Weights of a small GPT-style language model, trained from scratch on English Wikipedia.
Size: 13 layers, width 256, 4 heads of 64 (2 for keys and values), MLP 512 SwiGLU.
Training: a variant of Adam for these matrices, 441M tokens, 9233 steps.
MLP neurons of a small language model. Each row is named by its layer, matrix (down: output weights) and neuron, and shows model dimensions 0-127. Each number is 50 + 12 x the weight over its row's rms, rounded and kept within 0 to 99. A neuron's up and down rows have the sign that makes its largest values positive.
A block is one neuron, or neurons of one layer that tend to fire together. After each block is what it responds to, as a language model described it from the Wikipedia text at the highest values.

L7.down340:67 27 73 50 41 54 40 51 54 42 61 36 38 33 30 44 53 52 58 41 31 32 38 47 55 47 21 51 74 48 50 27 37 52 55 45 49 47 54 56 59 53 61 52 20 79 54 81 76 70 42 58 52 51 45 46 46 56 56 50 42 38 52 64 81 48 44 39 45 35 46 49 56 31 62 51 26 58 51 36 51 40 39 30 51 39 66 44 46 62 65 56 36 39 57 48 36 46 59 43 57 61 41 50 42 41 42 49 39 48 84 33 53 65 27 56 43 62 53 77 56 64 59 44 33 42 47 75
Description: A lone "w" piece inside a word split by the tokenizer, usually after S or s, as in S-w-itch, S-w-itzerland, Ste-w-art, Rail-w-orks.

L6.down76:50 52 48 39 83 67 52 37 52 54 58 60 60 35 41 52 71 52 46 62 33 32 61 36 47 47 42 28 50 67 46 68 52 41 49 48 28 36 55 45 46 52 51 52 38 63 59 50 64 33 54 43 43 58 50 37 46 35 56 58 51 54 47 76 46 59 65 39 59 54 39 49 42 57 41 41 59 42 61 71 39 59 53 62 53 46 34 62 69 41 49 33 53 75 37 50 40 62 45 27 29 60 55 47 48 59 66 45 48 53 42 50 50 21 54 37 42 60 58 47 63 52 54 34 33 47 29 47
L6.down162:33 44 50 46 44 65 60 46 53 43 43 44 63 55 45 63 35 47 69 64 53 43 52 78 30 37 66 52 47 49 72 38 55 39 34 56 51 27 38 73 72 48 51 48 34 44 58 69 59 49 47 61 74 38 35 59 50 64 48 56 59 53 68 55 51 34 47 39 44 80 43 34 61 55 54 63 53 57 53 39 44 38 50 46 42 60 58 40 48 43 51 47 44 73 04 62 40 44 63 59 56 46 53 45 41 34 40 46 55 15 41 61 58 85 33 62 35 29 64 62 64 77 48 44 55 49 45 53
L6.down216:48 49 34 38 64 52 42 41 59 44 35 30 78 73 38 59 53 53 50 42 39 29 47 52 42 51 18 50 29 39 66 58 47 48 41 58 42 26 47 39 45 55 34 45 53 52 63 39 63 49 37 47 44 28 51 47 54 42 72 60 44 59 53 62 59 31 50 23 53 50 58 35 50 69 49 67 63 39 68 53 42 81 48 68 60 30 54 63 54 35 38 39 34 52 52 68 58 39 48 44 51 53 60 45 39 45 47 51 47 47 41 74 31 26 61 47 40 40 38 74 59 47 55 52 45 33 67 49
L6.down268:45 62 46 28 54 51 53 40 54 67 62 47 81 55 27 58 29 63 40 48 55 42 77 29 49 60 20 63 31 41 68 62 53 49 53 72 54 51 45 35 47 57 25 62 73 52 53 40 56 43 29 31 68 69 44 34 70 66 54 38 56 53 61 55 40 66 57 35 58 56 36 37 70 56 55 50 43 54 65 77 71 42 67 79 35 21 48 45 38 53 49 38 64 55 35 44 52 44 55 36 38 39 39 40 60 44 44 51 41 56 57 64 65 66 69 56 47 46 65 51 41 57 52 62 65 52 32 46
L6.down329:49 46 55 55 73 69 55 42 69 70 56 66 52 44 63 58 48 48 25 66 47 51 59 52 72 39 51 36 26 54 51 55 61 57 48 76 60 48 49 43 32 44 56 53 53 75 61 49 51 37 54 55 61 52 61 52 71 53 24 49 44 30 42 50 51 49 66 38 55 54 37 62 55 56 44 31 52 56 47 60 31 50 36 70 39 11 44 41 47 28 56 52 40 61 25 76 50 42 69 48 43 60 67 50 63 57 46 41 50 41 38 69 23 61 59 48 49 42 45 46 36 46 56 60 60 36 54 44
L6.down427:45 52 57 54 59 65 42 44 55 78 54 36 63 59 44 51 47 65 52 42 39 46 62 52 54 55 41 35 22 60 84 59 70 46 32 76 43 54 60 45 35 65 34 52 57 50 60 41 50 42 44 56 61 61 51 56 69 54 43 34 51 46 49 47 47 56 38 33 51 75 43 51 62 60 45 40 53 41 81 44 33 42 46 59 44 20 41 49 56 58 28 51 50 52 04 60 55 47 57 38 48 72 45 48 62 38 47 48 49 39 35 73 23 38 50 46 47 43 43 57 51 36 53 53 52 45 44 47
L6.down457:35 53 53 62 68 38 46 45 61 61 59 44 71 59 56 66 46 59 45 49 67 43 45 41 66 70 52 45 42 51 72 79 41 32 42 38 34 46 28 51 47 45 44 42 37 61 59 50 63 09 64 44 41 49 68 58 50 60 43 62 62 38 54 51 38 27 58 37 25 54 53 45 43 68 26 68 37 50 62 50 29 56 35 59 50 55 62 46 48 50 52 34 62 34 09 57 59 64 39 66 48 39 49 48 53 38 37 62 41 57 50 99 50 16 43 57 42 44 49 55 58 40 56 32 50 40 47 25
L6.down469:31 51 56 36 46 58 42 47 71 46 76 48 52 56 59 42 21 64 48 59 59 52 47 60 55 58 45 46 36 60 70 73 38 72 52 83 50 73 55 34 52 64 40 36 50 55 35 63 47 56 51 29 50 63 56 34 59 64 44 59 36 64 49 50 56 71 50 52 52 57 65 25 53 52 73 42 58 62 57 51 52 62 54 60 64 40 42 46 26 54 72 28 57 65 24 67 62 49 58 46 52 45 60 58 66 48 46 45 76 50 61 64 34 56 52 41 37 67 59 72 55 51 45 41 39 50 66 48
Description: Final pieces of nationality or place adjectives and country names, such as Dan-ish, Belg-ian, Russia-n, Ital-y, and whole words like French, English, American.

L7.down226:26 39 53 54 87 44 37 29 39 80 43 60 48 38 50 52 53 42 61 46 74 60 58 44 54 64 62 51 55 62 39 66 41 50 29 48 47 43 38 52 45 60 44 33 31 53 83 32 55 32 51 59 38 47 59 58 44 52 13 58 44 54 51 59 41 41 44 55 53 80 67 33 43 71 30 46 54 49 41 33 32 54 35 55 44 63 43 68 53 48 37 25 43 44 43 46 46 51 58 42 33 47 42 55 33 21 54 61 50 45 46 84 30 63 48 64 32 40 37 49 41 57 42 47 44 34 65 52
Description: Final token that completes a country, state or region name, such as the dot in U.S., States after United, -land in Ireland, -as in Texas.

L3.down27:43 50 64 47 81 39 43 52 54 55 73 74 51 32 58 37 29 39 54 45 44 45 46 44 46 42 52 55 48 31 43 54 59 30 30 40 55 73 66 57 57 49 36 65 30 56 77 69 52 64 40 30 61 49 46 45 40 56 61 50 52 44 35 64 47 51 20 68 79 44 50 58 66 47 54 50 31 33 65 40 60 48 42 61 54 46 49 60 55 49 50 45 38 40 66 65 65 49 58 68 48 44 38 41 50 53 38 64 58 61 72 42 50 68 34 55 30 48 47 49 52 77 26 64 70 27 63 46
L3.down118:63 59 52 51 58 59 53 66 64 65 55 49 23 47 64 33 39 29 65 56 59 39 47 57 53 27 68 52 27 56 45 69 44 31 36 60 47 52 53 70 51 41 74 26 55 50 44 60 45 38 48 38 55 56 52 29 58 54 63 65 58 55 53 17 49 81 42 70 45 48 29 50 40 60 64 60 36 74 28 41 47 41 40 61 46 48 39 47 44 67 64 25 39 48 44 67 61 49 52 64 55 55 49 38 38 53 44 34 55 50 59 74 47 55 60 44 57 37 38 33 61 39 57 55 43 51 55 45
L3.down196:48 51 54 54 55 40 36 69 67 65 45 63 53 80 48 37 49 47 33 46 62 49 54 65 62 64 57 47 49 49 41 68 45 79 37 71 28 52 41 64 48 59 55 32 43 34 38 48 37 50 48 38 62 48 31 65 52 51 48 46 46 51 57 57 62 36 44 62 60 51 58 50 37 62 49 52 33 41 44 53 29 25 45 62 57 53 59 49 58 53 56 44 43 40 19 45 64 57 42 59 27 45 49 40 46 41 63 44 46 39 48 76 51 37 53 68 28 44 35 45 45 56 67 80 45 43 47 49
L3.down245:46 41 44 70 64 66 43 63 56 47 57 56 34 51 75 60 53 40 54 64 51 53 40 47 49 33 40 36 49 63 45 55 51 50 62 38 40 69 64 30 41 49 59 40 54 53 41 65 54 30 60 52 66 47 49 53 54 71 65 43 60 56 63 58 42 59 51 40 57 47 46 34 37 47 60 37 58 63 61 42 44 63 31 61 27 66 44 58 64 54 51 43 43 57 00 29 52 66 40 63 43 51 21 47 62 54 61 58 46 66 48 29 50 44 57 44 50 40 71 54 52 62 43 47 74 38 26 51
L3.down331:60 50 53 70 43 60 53 64 55 61 60 38 33 46 55 40 47 48 56 64 32 64 63 57 57 46 35 58 40 50 47 53 48 51 34 58 50 73 55 86 40 44 60 40 66 44 60 36 74 34 28 44 52 50 61 42 58 53 30 60 63 44 47 38 32 47 58 50 44 66 51 41 57 63 46 44 47 57 84 59 40 47 50 58 31 26 70 54 57 24 53 27 49 53 93 65 25 51 60 55 62 46 47 60 39 49 54 61 49 57 44 61 38 55 46 42 58 55 52 44 41 61 49 48 32 46 61 38
L3.down349:54 47 51 50 59 49 53 48 46 22 31 56 51 61 53 39 58 62 30 51 49 60 67 56 59 54 56 49 45 40 48 56 46 64 41 63 52 54 54 55 27 26 60 48 40 40 40 35 39 44 54 57 32 55 64 43 59 39 48 57 61 41 62 56 57 67 41 51 40 52 53 41 35 62 48 46 51 49 57 60 36 59 58 47 42 63 56 44 56 42 44 21 34 47 00 46 47 53 64 66 42 60 49 51 54 35 53 34 55 40 39 45 55 50 49 57 43 36 46 35 51 50 57 41 65 56 69 59
L3.down359:41 41 32 34 59 56 56 37 47 49 48 61 57 35 45 44 47 44 32 62 55 54 51 52 37 39 65 51 28 58 77 37 49 61 56 47 62 59 46 51 50 43 56 77 57 61 32 25 55 44 35 54 45 60 57 54 63 54 62 42 65 60 48 23 47 65 38 40 37 35 46 44 58 52 49 57 45 49 39 69 54 47 39 48 60 31 72 41 50 45 62 46 38 50 03 52 43 80 77 47 26 44 42 47 64 39 53 64 67 45 59 53 42 33 28 45 42 37 60 62 80 82 49 46 70 39 37 41
L3.down381:46 25 58 42 64 43 46 46 30 52 54 64 51 53 59 39 54 46 70 49 51 34 44 51 28 48 49 56 25 51 59 55 66 38 59 45 35 45 59 51 21 42 30 62 39 44 24 59 58 21 63 41 47 38 47 56 55 52 46 50 50 55 44 49 30 72 54 28 41 54 39 72 31 57 26 71 46 67 62 59 58 33 52 54 44 57 44 49 43 60 61 35 38 36 85 58 39 50 39 52 70 54 41 45 58 36 41 77 51 46 56 34 75 64 41 39 30 27 58 56 32 53 40 59 51 49 56 35
Description: Opening words or pieces of multi-token proper names and terms, mostly United in United States/Artists, also National, Royal, ISBN's N, Atlantic's -tic.

L3.down131:46 54 30 48 33 62 52 20 33 79 58 54 52 61 58 40 45 39 42 43 54 39 49 59 39 36 40 40 55 55 50 78 59 38 37 55 58 51 48 44 38 55 45 61 33 49 61 40 42 26 48 27 41 50 32 47 61 46 50 35 63 70 57 26 40 62 24 38 48 31 58 29 39 50 49 70 60 45 58 28 30 44 41 39 73 54 42 53 44 51 51 39 53 63 17 19 45 48 41 61 51 52 48 57 37 50 45 62 64 58 58 69 56 16 62 51 38 53 57 53 62 65 56 42 49 60 46 56
L3.down145:62 52 47 42 36 41 31 56 47 56 40 49 39 44 62 41 37 56 49 63 54 30 53 58 40 40 34 47 55 45 54 50 64 56 53 60 50 44 44 79 40 53 42 70 48 52 49 28 21 43 50 38 25 49 45 61 57 74 43 38 50 42 28 55 45 49 47 55 33 61 50 51 67 42 54 50 36 33 65 51 54 26 32 62 53 89 39 46 41 43 77 45 47 39 99 63 41 45 73 47 61 59 45 54 28 52 39 46 35 51 44 63 45 66 36 71 57 44 31 60 32 52 66 38 58 27 50 54
L3.down253:43 31 63 34 33 63 66 65 48 53 68 40 45 35 82 47 51 37 41 58 31 37 49 63 54 53 51 40 41 72 40 46 41 54 56 44 64 37 60 60 50 66 33 44 52 53 74 78 56 48 35 64 17 49 48 42 56 63 52 61 67 37 63 73 61 48 27 50 57 65 58 41 55 65 59 52 67 38 49 42 50 51 51 45 28 66 79 62 45 45 51 53 62 30 28 59 62 66 40 48 59 67 56 63 64 42 47 43 52 43 52 64 45 52 52 60 43 56 55 57 44 70 51 18 33 42 44 63
L3.down261:46 47 26 46 43 53 45 16 49 56 40 51 58 51 42 62 40 31 44 34 47 41 48 53 59 45 31 55 50 43 53 58 33 70 45 68 58 59 42 49 61 45 48 62 66 28 44 27 35 39 58 50 70 62 45 53 53 19 40 78 46 49 67 37 23 57 46 32 48 61 37 39 59 43 45 62 41 59 33 63 55 57 58 52 67 48 64 68 40 62 43 39 58 53 48 59 51 56 60 88 55 62 53 56 50 65 37 53 49 49 47 80 40 56 42 58 52 49 26 45 35 56 16 39 70 60 70 65
L3.down282:41 48 60 75 66 55 46 52 54 44 49 74 42 38 36 57 65 33 54 56 47 56 51 37 73 49 57 38 51 55 38 62 48 42 65 86 60 56 35 40 45 26 53 47 44 62 67 34 48 69 38 39 39 45 61 58 55 50 35 58 72 48 57 23 46 75 47 39 47 57 53 55 82 38 35 43 53 52 69 31 38 48 66 55 39 51 78 51 49 71 39 67 44 52 81 61 50 45 47 60 59 42 56 59 72 54 60 50 60 37 49 79 65 62 68 42 52 66 49 38 39 62 60 58 54 38 57 55
L3.down321:50 65 56 34 55 30 54 63 55 75 46 77 40 36 46 38 38 81 30 74 43 42 56 50 44 60 66 47 57 50 34 49 71 50 34 65 51 58 46 60 31 36 62 55 51 41 55 53 33 43 49 49 64 49 56 50 45 78 48 60 57 26 54 69 30 39 65 43 58 44 43 39 54 48 67 44 45 63 27 26 43 70 57 34 50 31 38 48 41 37 61 68 42 43 51 48 57 54 42 62 29 51 61 70 43 60 49 59 43 68 53 42 31 58 53 70 71 55 25 41 76 65 42 46 52 54 38 53
L3.down449:49 54 53 47 46 34 35 73 47 56 55 53 36 54 31 78 43 51 57 61 44 56 41 56 47 60 52 53 65 43 57 55 49 63 54 47 27 64 38 48 49 23 53 58 80 55 58 41 53 41 61 66 49 47 67 66 51 63 25 47 50 52 38 56 46 51 52 61 44 61 63 60 46 34 49 69 52 43 29 66 41 38 50 58 47 48 63 47 36 52 35 60 24 49 97 69 53 48 42 31 50 65 54 15 59 46 58 63 47 48 78 73 53 49 45 44 43 27 56 60 60 55 39 57 29 47 44 52
L3.down485:37 25 52 50 66 52 62 55 61 36 61 60 65 50 60 52 35 60 70 35 45 82 31 46 56 40 17 38 61 66 41 21 61 47 53 78 44 48 75 52 57 38 37 45 63 57 24 61 66 42 53 54 37 34 46 25 48 37 39 50 55 55 61 32 47 36 53 45 25 31 29 38 56 42 58 62 48 69 38 63 63 56 57 49 66 71 66 51 46 51 34 53 44 69 43 67 42 50 54 42 74 55 44 59 48 27 61 51 26 62 50 49 52 40 53 51 63 62 52 48 74 38 44 52 56 48 71 31
Description: Word pieces that complete a word the tokenizer has split, such as ctor in fa|ctor|y and Vi|ctor|ia, ring in Du|ring, and ed in continu|ed, plus weaker hits on words like other, early and even.

L3.down0:49 44 46 35 60 36 50 52 34 70 49 50 44 51 60 38 66 39 42 31 59 49 60 57 54 63 40 77 47 68 40 47 41 57 41 46 36 57 43 28 52 57 38 56 52 52 48 52 67 68 44 60 66 43 46 41 47 49 70 40 46 49 48 50 56 71 39 46 43 54 64 43 58 51 47 41 54 37 63 38 58 65 69 49 73 63 40 64 50 45 55 62 50 68 73 52 48 45 41 69 43 67 69 53 42 77 47 57 35 29 49 32 45 51 35 62 61 52 55 42 64 47 48 53 52 73 46 40
L3.down31:50 56 55 27 47 67 58 50 45 74 51 46 44 39 37 49 54 38 60 58 43 56 60 51 76 52 61 36 59 50 52 53 56 32 43 71 52 52 64 38 52 30 47 47 38 62 46 55 51 51 43 45 52 41 61 59 50 25 50 46 49 44 50 44 69 51 36 57 69 38 70 42 49 49 69 35 41 32 44 54 46 34 51 36 81 49 49 32 56 30 49 37 40 50 55 42 62 56 57 60 51 53 45 58 45 47 59 64 38 66 41 60 38 17 39 47 71 44 32 45 51 41 73 53 64 67 59 60
L3.down162:34 56 56 51 37 50 54 47 50 85 39 52 38 49 75 56 49 51 21 71 37 63 54 45 56 59 70 72 43 71 71 27 37 46 37 42 69 35 64 34 44 60 45 54 63 58 43 24 52 52 50 51 36 52 32 53 59 46 59 52 51 34 67 57 49 27 34 62 46 66 31 60 47 46 79 39 40 40 39 59 53 48 34 33 64 37 56 39 54 36 61 38 59 44 09 52 61 57 42 61 63 33 55 53 52 67 51 35 27 67 64 76 55 55 40 70 28 47 46 52 47 43 59 58 60 53 51 57
L3.down199:55 34 73 34 69 67 50 78 34 42 54 47 41 42 51 54 59 64 34 64 54 54 55 48 54 63 22 30 53 59 43 49 20 29 58 37 26 38 41 47 52 48 22 45 60 53 58 28 64 46 81 41 35 55 64 53 37 68 67 58 49 77 36 52 34 53 48 51 33 54 67 52 43 58 44 48 37 53 40 40 48 62 55 86 42 49 51 45 41 34 33 57 56 67 36 41 46 66 56 44 54 59 44 49 46 42 44 58 33 55 43 73 53 47 61 56 34 43 41 50 79 37 41 35 30 53 44 49
L3.down207:45 36 62 63 34 27 50 72 66 57 42 62 38 57 49 54 55 55 57 46 51 39 33 53 69 49 34 39 43 45 41 46 38 69 47 64 49 42 54 04 41 59 50 61 43 62 56 54 36 34 53 35 38 28 73 15 39 68 70 41 48 66 39 44 36 49 49 48 55 54 54 28 60 36 73 66 43 55 60 52 34 51 43 65 62 37 41 67 62 61 28 45 34 61 59 47 56 61 38 40 48 42 54 60 64 43 52 35 55 55 50 43 57 51 56 46 41 26 42 51 28 49 40 54 52 36 65 56
L3.down290:50 64 46 57 52 40 50 50 41 40 51 41 46 46 45 37 54 61 36 42 51 56 53 40 68 57 65 61 36 59 48 57 57 49 51 59 62 56 45 58 56 81 36 62 37 34 44 42 53 50 71 58 60 35 44 67 57 50 41 30 47 53 51 45 47 65 40 32 56 53 57 40 50 62 36 46 43 54 39 55 46 44 49 47 60 56 61 47 40 66 62 43 67 46 99 55 41 66 36 61 49 52 39 54 67 87 54 50 52 62 48 79 58 39 45 62 58 53 46 51 37 31 66 57 67 35 45 56
L3.down408:50 52 33 33 59 56 56 58 45 48 54 69 50 70 32 51 64 46 30 41 60 55 32 63 52 41 35 50 46 40 27 42 28 36 71 39 69 29 52 47 48 48 45 63 61 59 63 50 31 43 63 48 35 39 53 50 49 43 47 43 26 49 50 53 49 43 47 38 54 65 58 53 54 54 61 37 70 51 48 50 39 61 39 52 61 60 45 75 65 53 37 79 54 42 89 55 58 76 33 36 40 48 50 56 62 49 52 49 38 59 53 76 55 34 24 57 51 41 47 49 43 45 77 54 55 58 39 59
L3.down422:54 49 71 42 62 61 53 63 42 35 51 76 55 32 62 28 45 45 48 36 43 43 43 58 50 53 42 69 51 35 52 48 31 51 54 58 37 38 39 35 55 58 58 45 26 72 60 43 51 50 22 30 63 58 29 61 65 49 63 35 40 47 39 66 60 41 45 54 70 36 46 59 42 51 52 67 48 55 29 64 48 60 39 45 42 67 57 68 61 34 32 58 63 48 67 70 46 33 39 51 67 44 48 35 65 46 70 60 52 40 70 78 51 60 30 46 58 39 49 53 60 26 65 53 39 67 72 47
Description: Word-internal pieces like al, ent, il before a following ending (vocals, Admiral, penalty), plus an opening parenthesis or apostrophe directly attached to a word or number (Writer(s), f/4.5(5.8), men's).

L6.down44:39 54 65 42 43 41 51 52 71 60 52 54 70 67 69 70 32 61 37 39 65 66 34 55 52 59 38 46 49 40 60 34 16 50 34 57 65 52 38 42 52 46 48 70 49 48 40 56 51 60 55 50 31 33 44 51 52 53 38 62 47 34 54 49 63 67 43 45 07 48 51 47 24 21 32 42 50 73 58 60 51 35 75 48 58 38 34 46 57 37 43 57 65 52 32 45 38 49 50 52 49 40 47 52 38 46 48 43 52 34 45 90 56 39 55 77 47 58 32 55 58 72 51 66 50 36 56 59
L6.down59:46 54 29 31 52 64 32 42 46 49 53 38 47 52 58 51 57 50 29 59 40 71 38 47 26 69 63 42 37 46 49 59 66 63 47 71 49 43 19 44 46 40 40 60 54 70 52 45 62 21 74 32 29 25 56 38 63 43 63 49 63 41 38 52 51 62 64 59 28 33 70 48 39 58 48 66 44 60 55 46 43 49 49 61 39 30 37 47 71 49 55 47 70 72 42 17 47 67 69 69 59 45 51 47 41 41 55 39 55 59 44 65 48 28 63 59 61 64 35 57 56 54 31 30 57 49 62 34
L6.down189:17 34 40 63 42 59 34 52 37 58 32 42 63 75 53 38 62 46 55 47 47 60 50 53 33 41 55 56 74 50 67 50 50 45 33 75 40 49 54 50 49 69 69 47 34 64 38 54 35 52 51 65 30 60 38 45 52 41 61 49 62 35 54 34 50 58 42 58 46 49 48 49 50 56 49 30 56 51 51 58 44 25 67 37 39 60 51 46 46 71 52 43 36 49 07 51 31 51 56 32 57 46 45 66 59 53 48 53 61 61 48 61 35 40 38 37 52 65 43 26 38 56 54 31 57 10 41 60
L6.down227:54 35 38 66 46 41 19 49 43 68 47 37 61 52 56 67 54 50 59 50 55 33 52 53 42 46 29 52 58 41 37 43 55 67 35 58 41 06 44 56 60 26 50 55 59 58 51 56 54 58 52 60 45 50 22 37 62 53 51 43 57 43 36 46 73 55 60 60 43 42 38 56 52 57 44 51 65 39 52 64 30 45 60 65 50 35 34 42 36 41 46 17 52 40 26 43 44 34 49 47 56 42 62 52 63 54 61 71 36 54 48 72 39 20 47 45 35 54 52 48 38 67 67 48 41 67 30 54
L6.down232:52 65 41 85 34 50 50 32 44 61 69 27 41 47 53 49 52 52 56 46 58 57 43 69 44 53 64 15 46 53 50 38 53 61 63 60 49 69 44 44 65 52 74 43 35 49 54 37 84 48 44 60 59 48 31 49 57 38 67 50 57 79 62 62 53 51 59 64 65 41 41 63 44 25 37 63 40 63 49 42 63 34 50 54 70 25 54 67 39 33 56 49 60 40 41 39 55 53 55 36 52 53 31 40 64 65 47 76 34 54 56 40 45 46 43 54 49 72 35 53 50 52 62 53 48 43 33 47
L6.down304:46 43 58 51 45 58 56 62 49 57 50 42 88 58 53 39 62 60 29 49 68 52 43 46 40 33 60 49 43 46 27 48 47 66 34 63 56 48 52 60 38 57 45 50 55 47 36 21 47 65 53 69 54 53 53 63 33 64 59 57 56 49 57 36 42 59 47 60 44 60 44 38 59 91 36 46 53 53 52 60 58 61 39 53 65 42 64 44 51 58 50 36 56 60 45 61 22 42 56 57 36 32 51 41 27 47 41 65 40 42 42 56 47 68 51 66 56 42 54 45 53 50 36 42 61 35 42 38
L6.down358:42 43 59 42 72 49 40 43 54 40 66 58 58 33 68 28 56 61 63 45 51 42 59 39 44 52 44 51 49 65 48 63 47 52 76 44 44 35 54 56 76 63 51 42 42 75 48 27 53 47 60 60 56 88 66 22 37 28 32 50 39 73 64 54 47 52 73 48 66 43 36 38 54 45 26 43 33 53 45 40 59 73 34 41 59 70 37 50 40 73 49 39 74 48 38 33 56 61 42 38 37 36 60 53 45 47 57 58 69 49 69 70 63 81 40 46 42 66 59 49 55 68 60 60 52 52 35 36
L6.down402:43 42 50 60 55 45 42 49 63 38 50 30 54 46 56 52 38 53 67 67 57 73 32 45 65 61 65 55 39 48 70 35 37 66 32 63 47 51 58 29 57 68 56 37 60 51 43 69 34 61 56 52 51 51 53 42 51 60 35 39 24 62 56 46 64 67 50 66 62 31 54 43 58 29 35 51 50 64 51 42 56 56 43 63 29 33 23 35 39 44 68 74 36 70 54 32 45 53 41 45 43 44 47 44 53 36 42 53 30 41 65 32 51 43 43 59 46 14 74 53 60 41 52 70 61 74 50 36
Description: Word-piece suffixes, chiefly -ing, attached to a separately tokenized stem, e.g. remain-ing, Shoot-ing, win-ning; also inner pieces like Lo-ve-lace, empow-er-ed.

L7.down143:44 63 62 28 80 58 45 54 49 54 38 53 73 57 69 47 39 46 26 49 62 59 55 45 33 57 51 51 43 56 67 42 44 42 39 65 33 49 42 48 40 61 43 70 46 50 44 25 51 30 58 36 45 61 58 74 48 51 36 49 71 43 61 74 41 55 37 73 51 32 59 66 49 61 42 69 55 53 43 57 46 73 39 63 47 40 59 40 55 39 58 56 39 45 00 53 47 39 59 60 58 40 40 54 54 31 25 44 57 45 50 58 51 24 61 36 36 29 50 52 48 52 42 66 59 37 75 35
Description: Word-final suffix pieces that complete adjectives, especially -al in legal, environmental, medical, vocal, and sometimes whole words like General, International.

L6.down23:41 51 55 42 43 54 36 22 34 49 28 37 71 50 52 49 58 63 39 56 50 42 49 51 54 44 47 52 54 68 72 51 46 45 56 38 59 74 66 42 53 54 48 57 40 57 41 64 43 43 65 55 30 40 54 55 48 60 58 79 46 52 38 63 48 42 42 52 58 42 62 47 42 56 68 37 75 57 59 42 62 67 64 30 46 29 54 47 40 51 60 43 61 25 22 37 58 48 32 35 39 52 67 53 61 60 60 51 58 38 56 54 47 00 37 33 58 64 51 60 45 54 59 54 52 45 85 45
L6.down95:48 57 67 66 59 45 66 56 54 37 33 58 88 54 52 69 61 33 58 32 41 47 68 38 59 61 48 46 65 51 52 46 48 25 51 70 53 49 36 66 39 34 50 48 44 50 51 33 40 55 77 34 42 43 49 48 32 49 52 47 40 72 55 65 59 50 52 56 54 69 63 50 64 38 43 76 42 38 51 44 52 49 50 42 56 90 59 53 45 48 49 39 29 56 18 47 47 53 50 35 60 50 56 41 61 49 40 46 49 38 57 82 49 10 35 43 64 35 57 48 47 41 35 41 53 52 38 36
L6.down96:41 71 43 34 50 58 49 46 40 43 39 58 35 62 57 45 46 52 53 48 28 70 72 66 47 54 62 47 54 48 51 49 58 60 56 52 42 39 60 60 53 36 58 77 46 62 57 60 23 36 61 54 21 55 55 75 50 26 60 68 48 38 41 49 32 55 62 84 42 65 60 32 69 51 26 47 50 47 50 48 57 15 53 46 46 63 49 45 67 47 67 52 52 19 45 58 57 49 43 57 45 37 37 48 51 42 51 67 37 47 57 67 54 15 61 24 47 53 48 58 51 44 55 42 35 58 67 41
L6.down134:50 43 59 54 56 43 32 59 37 28 57 59 54 54 41 74 57 59 55 32 42 40 47 41 74 58 53 52 59 47 54 49 29 48 63 69 47 51 58 56 89 39 45 54 36 52 75 55 68 31 63 49 54 65 52 54 33 56 41 54 41 68 57 34 46 45 63 63 45 41 47 68 59 26 35 49 16 42 56 32 62 59 46 65 37 46 54 22 53 53 52 64 30 47 41 63 34 36 31 48 46 56 68 44 49 52 53 41 54 48 31 88 32 55 54 62 55 39 26 55 50 38 55 44 44 57 62 42
L6.down163:16 32 67 39 35 36 72 62 72 56 79 68 62 48 54 46 56 62 29 60 47 39 55 37 37 57 43 48 30 55 40 38 59 54 46 29 61 40 57 67 36 64 45 58 47 61 69 52 54 46 40 42 50 54 57 56 41 48 44 46 43 42 37 41 39 34 63 57 64 50 50 60 43 41 52 61 31 43 46 56 51 64 48 39 57 38 43 31 50 50 46 46 55 44 59 81 37 36 55 43 50 42 66 51 55 57 60 52 59 57 74 63 40 23 53 69 55 47 46 36 32 61 49 33 61 53 47 64
L6.down175:57 58 67 49 52 43 71 27 47 54 33 47 79 50 48 75 46 56 38 69 34 41 24 40 57 67 57 73 46 49 50 32 62 55 59 63 40 46 67 47 39 46 68 34 50 53 38 42 51 49 53 32 54 27 71 69 63 68 35 49 49 44 50 39 47 57 63 57 56 46 43 51 69 30 33 53 63 64 43 67 36 49 84 51 43 44 40 56 48 45 58 38 64 47 05 45 58 40 62 84 48 60 49 60 51 39 48 52 43 35 79 44 29 28 50 65 49 47 61 53 39 43 45 48 65 54 25 47
L6.down375:69 49 35 56 24 70 50 60 66 37 42 60 42 52 58 61 42 51 60 65 35 39 53 35 70 46 43 55 61 62 45 31 48 70 55 97 40 28 67 55 66 48 26 41 50 42 59 39 45 41 58 43 48 44 33 59 75 75 47 41 64 53 22 53 60 48 35 43 51 61 41 22 43 61 71 46 39 54 22 47 34 47 42 54 53 49 65 54 58 32 30 44 55 38 23 33 42 71 47 47 42 51 46 38 42 43 65 51 41 58 51 37 19 38 39 37 36 64 63 60 43 42 44 56 43 53 53 60
L6.down447:33 49 53 27 47 53 68 43 45 26 49 41 67 64 66 66 55 60 43 77 58 54 72 67 46 65 26 48 46 50 56 37 42 53 50 49 50 43 49 63 68 41 41 42 32 65 82 35 53 45 65 64 54 52 49 59 40 29 42 42 36 42 62 54 54 45 60 52 50 59 55 55 56 42 48 71 38 43 45 54 61 62 33 46 39 44 76 48 40 43 53 54 30 45 20 70 72 60 42 32 67 56 42 45 52 71 47 61 68 47 56 70 72 43 62 31 61 56 52 55 52 65 50 27 51 51 60 40
Description: Short determiners and quantifiers opening a referring phrase (this, one, no, This), plus possessive apostrophes before s and some mid-word fragments.